Part of a small language model's weights: biases, 6364 steps.
MLP neurons of a small language model. Each row is named by its layer, matrix (up: input weights) and neuron, and shows model dimensions 256-383. Each number is 500 + 25 x the weight over its row's rms, rounded and kept within 0 to 999. Numbers have three digits each.
A block is one neuron, or neurons of one layer that tend to fire together. After each block is what it responds to, as a language model described it from the Wikipedia text at the highest values.

L4.up371:527516447502468517474514510496460490506538498528449544505494495532497520530517494506504497500453503508494522513498473540532477494469518510455498511542530471460570479479493512473474506485519508530504520498517538516522499542510490463476539538480518517443479525461486490514502517525467521560496466494527496476531487468472544492535469493497490504482505517510531516536507511480562524491504
L4.up538:495486495472507498503519483487506524490488512478509518504501489486486492551535477501541514518533503475503527500483478499469459468507490466477516543474498486509467505484504490465527456554473475487501476487474485507511482499496495529520467525478499533478453497526489489461462507490508522449466526485564542459507466484534504517502534492479465525517508437509497489539510511485494506468527
L4.up919:440477499483496495513537491496478508494521498533524496473490503497518485486524458523512534474530472462485526486503495529496488457478497480471498464477525538505471486501499492442491493532513524495525515476533488501486508529455455461488486525476510495486502541524484531471504449477480500472459483485483512438475487554549501526442479530474464502534528452529457504497462511427489509456453
L4.up1052:514527495454458499512499480465492528491536546521495452496511475486485538515471484492530494457456465471490499537503482530522493531500499513469530519507496486506519530479458544486441479497500497487487513503450448505502557528450528530481548520480544522509509532525500481473489513513497469511481479511511506493504541404502526503507495484519503488510505503500499486490529525520501526542457
L4.up1169:519465507486467499495544529502485506490495451492470516513498499521486529528529469500484476454503504454534475452505515484453501522508512482544564506536551517536484499525520494470474459495481491513520462530459494479487472505470442520513526523493519522496456547504511511519506492560482464556472517490554515482505472538492462537501488460515512492484503463479462487490489500518506500516518
L4.up1234:469499478479465477499458475508529518473502486508511554504469513525508511505467535483517536513488534495545489514484482505473521471522514452491520482518500495500534509486520480534473484446555489537526522459519454529489484495486489503503502486493508511490525495531484495455473501503489517494494496482522488478485498448507498516502527502484486500467489476480493447472499548462490455508526
L4.up1407:500492507500512517485478543523494530477509497472501550497469527493459519479505500453526532511518530483510485532472495540491487501521499486516533483525519489476529500500527471476492518507470500474509513495515462483551528499528447471502544527511543543522486515498482509498458488516514504552501474465508513477461515540475521461503507487481508523501466508515507488483506526495465513460495
L4.up1413:492565499512532466490528458483456551458511523484488491495515508487542505477522545503518502518530495461538528496499464478497518513508489489507518499501546514496447525530521520521533525527512501493532479572508479514484515471449506489503531514478518531465462532516535515473486502480502500480528476458511521474466492496536524482478487511504491489510481458488496511474523459503527499513534
Responds to: The second newline of a blank line between paragraphs in Wikipedia articles, just before the next paragraph or a heading such as == Death ==.

L5.up189:436512530447495517492482516481454520499541502520502553504511484531527510493515511504496502507496506496481473495501525506531541478476519484517549466448473473457485532521500506513493471501513485502525495481525481532535513502499428519486502505486512512482467483513512561533514464496468544518467516512530491459493447519501529501477488497466488510535508491525513494494510515477479506479483
L5.up838:486471498466480508453480519493529518443523471475473497568483472509503522515533501523440532512487501486502492516463489526492501469495456493480516493471509504531484473492530481502503472495490516456498497564528491490512537517467522528490473496515550482528485526493507524517535528475526462485463472498525535498470495497566514488525501482495440483519515493528496476501486514487516487534487
Responds to: Blank-line newlines that close an infobox, list or table and come right before a new article title, section heading or paragraph, e.g. after "- Website: …".

L3.up317:463530476481490523477494525490522457503482468492549542483475502486523531499508531514487483501524516508517477470522477463499483525539489494497494503513527476519482501544526473474477529489539561486491472543526546472508550523480515436512509509508468513487479528483474523540498499470536509522510495468499493473518548538478515497496495500516533511499501497510521480444495507528473510476504
L3.up404:495508488484532486465524515480526498507475513486531519504503533503532490514499532502508488492528484525510523511455433516525530533525507467519451483511564493484488419513525481509505525484537459500505527509516483554500492532496467527477493527472484485479513547580468482479484458457519488508490492489489505463517486502539429429514514495542505530502471508520503497484508473507521491527526
L3.up725:494492532533492480502478526510481511501494500522501528462529484486546503487493545514513503527464504466518499495488485508496515507477480488523481473487522487452513482539512457485549511468479522559530500530479519504559516475459482471516500523519493530469488516514478470513487542503515498523489498437509495453531553564494571448487472523514520510494505514504498527544477466503445502485473
L3.up763:527526544511511496481520490490470460506475458458520482531513457504459467511486476473507501535553542509509517513496524486494527444524489515473484515498524503525496561517541531487488478480480499489490466501489540536527472554489469516537536491521472511496474509508518484504501534448473495485468496466506508508571505509492497506511508483511530477488454512507461485438483511536523421531520
Responds to: Opening or middle fragments of words split into several tokens, whose ending is still to come: ag(reement), comp(any), Ind(ian), Mississ(ipp)i.

L4.up55:469476453489489480486530473515513482493468444545491482472526527480520519492504469539509487460522495567510500503477520521478457476507485466482474477492488520451511461530453477461548510461529471506511520502478457484533497501456529513494471476535481482479475496517485506521483475489487464489508500456455470513451482521524484495459539535503508529491486494504552547488516507528542517476491
L4.up343:461536498523508514485459511515503548519537497534505512551504531503524476526503504494510465504461492482508459480483521498502469509484466501472493492477487440486507483501542469540487538471531494497527482539470527469454499531477500513547534549534506464446511461535554482509470506463486454494468476519521486449495517469461495456534491529481487459486507537481504525516513458467498520512528
L4.up367:524500481532505486455498496500499522462473494500500462479506534510543468500502490521500465496495502523546507456495512481514504535517506464482484495441494469515465496465539459492424508441535464472472483471526539503520451513531487479482496488479557526487497496472491516517453508484507507473492490492464477512462487529504454542485528501500517488481547513471503559496475534490496501480529
L4.up420:516562472508487502450510480532518490530495517493479479561495507468502507505455479543511487527523495536478450492500516506525521479514526452545454468517496514483464488485489488482492495525490499493503469530470497522483539533471537459526497508494485523551498470512494504556483523462505408489553527450477519465441524494505539537490534503511503489485490511506472507515509439484478509487482
L4.up494:513499489531489489499534508516511457507515524522485475480500483468559481530509521491509461503463491491496486506514527495534517476459541488513490475492512467527486551481480534508478511527544475468504528503476498490525516498534486512491560525478497547515506535481484514507492502485493499487508469467508512476518544552494499497493518473473463547503504565507482527519454499483486492535537
L4.up1184:500510496483502493476459487527524534521488525539486487504474509481539538527546420581516508505459475511525515531536540490481482483529462486522490509526552537478509490494486481491458501523485464494485557502509447509497500507518453495517527484535486473479492479520456507529519510489491515496535558474489510470521495464483489499541440524512522530459516491502515493510474489482520483434458
L4.up1401:494454481476507496481482515546475516503529553462460484509465543490484429511499490478504454514465512516463525495546463494527490504489494474531541507505466568522511457487501519459472517471492475515474485511486500505472476484528472451436517477514524491478476476540517497506497519539544482549490482490503501498494501556468512503527517533495513482505525461510539514521492535505470478522496
L4.up1449:454510557529505529491472467492488522508454492482515521557482473501454503480507519487522475432523531563522484517458532473506516457493494488481509473504519500503489477496504443513464491488551491476496470502568453437497486481467516484487520492513482483463507495517510484509498488518516517485501476501492454513472526458501548500508474511500436504491478545495493472508497478509460525514494
Responds to: Opening word-piece of a longer word still to be completed, mostly comp in comparison, compression, completion, composition; also gr, re, or.

L5.up460:492468567473463464526448456495470566518516485483477500507488495497504494546489518512517526470497501551500487502492473474445481488527465487494489511506519478532511463477499503497496511523536524516503499471533441538558489494498496498466527523512455505451487482531499504486473519489554500503485457475480487529485488468526515496515531481546523517461533504527502498511475494544537548468480
L5.up968:460485566511480483532491510483521510513508477503513497491525482479522507460527496526482521534478483479495535508474504531503513497503535546497496448443510517532479519519467486480445514486504498484508510466519539511508466529527439483502526508478523547467483513550502500459543476471483538511524465518495483447496531516493536488487491536506500499511543507494548472509474500511489515484520
Responds to: Closing == or === of Wikipedia section headings (Geography==, Early life==), plus some sentence-final periods and table row separators before new content.

L4.up193:484531525511483519472551487491508502501529536579534500460494454511533519464487511501485492514499455477462522490482453512480469499511519520510518509498465467532514515542477498518460492462503481545521538502491546477470482526516461506492562493491499487493496549526461526479522493510544542506507511483491521465513483529515503496494483487505478517503510530490493485509473503460512484451519
L4.up314:516543507524500480467484496525539519468518525534480482468494511521474465479511531473504476526494519513487476524510497473451501473503478497451543558469502495463524480468466492520480512505502431469556506485538514496495478467485538518526509497506513501505480494483518464460467519485519458476467523484508482469531509557481502469499528482522488541479474489525475529508511524490447493534502
L4.up948:468483514539494515507468507481505469544484461510483498468473497528498498478536441473495449499542499466523481541502522497514443484545503513450530488498545506489509463481453541489519515513493480502520531536551511485496521505525485498531498519497511495494476526560486502558452463493508517530539490541507510471497540511461493494526483513479477517517437503489508495515487513485537499532489
L4.up1131:465472546516502454531515487474500485504499551524550523507507542539484477510479481497524467490493556498458526513538486489529523505501498498498474515498492506488493468486470510536530492502514506543522565482488466510527513547488511524463527530539533497464535543486528477503518513498562461515514477478506486493510471483453463494494512508533516504510491480444511517516500484513515481533492
L4.up1414:473556539497487500433513450502494507508483495509471464498485531506494455487492493495479529477527525512508540499517509493481497495545464488483530552517536504484479523509515498504503514515463477460481487517487494466516489509521486515528512520498512510492526516487485518524509461499515459477445496494476539515534521486534454489525480512470509467539474510453496501459526580470510464519468
L4.up1420:502524503522478464525500483491519494469475472504458523507529471519484459508540457499440474535463523503497499499475533443474490476501501499464483470494505534531500452501438480510471506498513503506489534516503526492478534494522542462498515532515551504461515530546503452482517509487532506502444540538497511478491473560499461521491526504409522495499500523488480519502453498484492505521529
L4.up1490:529519477505481486467417530516507513546550494526520493475533540512504499536464504506505518518485580522504475481504503504476514527518500522509525505462494537510524526485518496549544496520449524482486496509558490491440482492508494471524499478484457525505516514499519491549492491479530454516512499501499517536481546480504505484505520494515498529495501487492482509563473482464492493545463
L4.up1534:478506513478500482498492499495510506472479561514537459487516463481507509505536519496479489475455485540491490491527513530514536528551526519534476491509488555466476503482504504520507531517512477463492490461504530457481489485501526491500545514423496515518524538462531498482506515473506461509463464512511474447487474517514486492535517500531499549440534488476554517526496491484499470503472
Responds to: Closing == or === markers that end Wikipedia section headings (== History ==, === Poetry ===), plus a word-initial capital B in names or proper nouns (Bowyer, Battalion, Bad Häring).

L3.up433:452516519525483495470467483489515527518517469551521517473476512493464524482498533439477491550515513493485498526509491511527526503460498473509505485508524504498511513522481523496495504472492534505493486470470532436507500519494492488507480512545530506487498448521507484507475499531515519446516475468490525506545478474477525524483515485478504499510487494512497536495459488502468484501548
L3.up797:474515480480498503479490504494496477496507495482477559523510533481488519477498529524503487547532510474470495501510538533492493491483527481502489489501474495505490513482537537477479496506521527508479505447476560523443499510532491497495502525471516485505498413550494555501424521497495484515504447490500529518512480528522506520532494465492467502488498485494551466510500537500464533527510
L3.up956:500474489499497498454537531507528502502511483503492505511469501539465501539530464521517481519477497529504514514491537494500528488472532485571509520445546520477506484518463499544547497468458497532539496492502527452473570499494467476495527482519477512478487491455485507501514519509483482475482513484536526497466504510509472482504493459483474467498504517508479463515495505526530507458478
L3.up1296:461542505505496494551526473466485494482514473529479514504488525534454512515565529489509495465554500487438553512524459540502519523498487470527485478491496507462470505441512494462524470516506484543481530526501495511481513534484503477456457494528512507495485499510514544490492501485490544486473495512459515522509453481483474517507523474501487477552453510497437511550519494522503522464492
Responds to: The second of two newlines forming a blank line, especially after infobox lists or tables, just before a new heading or paragraph.

L3.up991:486533482480506472481469506494524528490500515502516494478508507493511487501525474441491521473539504496492498501459518497498530518510501484556475486492512495525530454533495473505486509515519459475472509463478531461422513515486480479554537474495519536508475514502516490516508531524523500549526491527500507524543494485513475497509516517470490475498552511481492495460478467499481474469521
L3.up1032:479492521467479552490523508476532459479520471501480509533507487508499522472481500486551490495497513507483497487516468501520511524511519532493572469463488508460499471489503491488492489479474536526537507434483509453471509533488506525482504500481508532514472550509525505491474550515460524534529478477494493521494569466489521522473506491499488496515538535513527494510525514482507527462508
L3.up1281:523505486501487503495492518488514533513519497562496534532520473479478520494510506476504499475498527513488550539517525512519489525508513461518471499449468518526509436519432486504477510489493473474508486535518503514458512512510526491532525536524510490469503527550491512496479471531573513445488498504490450476536482482471549529519513498468522506528488499438519517511463461510526475459495
L3.up1395:492486502506490492537469473542529516484549540503477509497495534554528532460534500488497533479501531506533518488488476505536495473558489490518470478474547524501520488552500528526498520484503518512462480465494528559524544532504504486514504489472545495491457486498472484526491489475547504482510463516483497515503505501507482531459520508514447481447520531428513504499493509535526507524499
Responds to: Closing == or === marks of Wikipedia section headings, strongest after biography headings like Career, Early career, Playing career; weaker on table pipes and line breaks.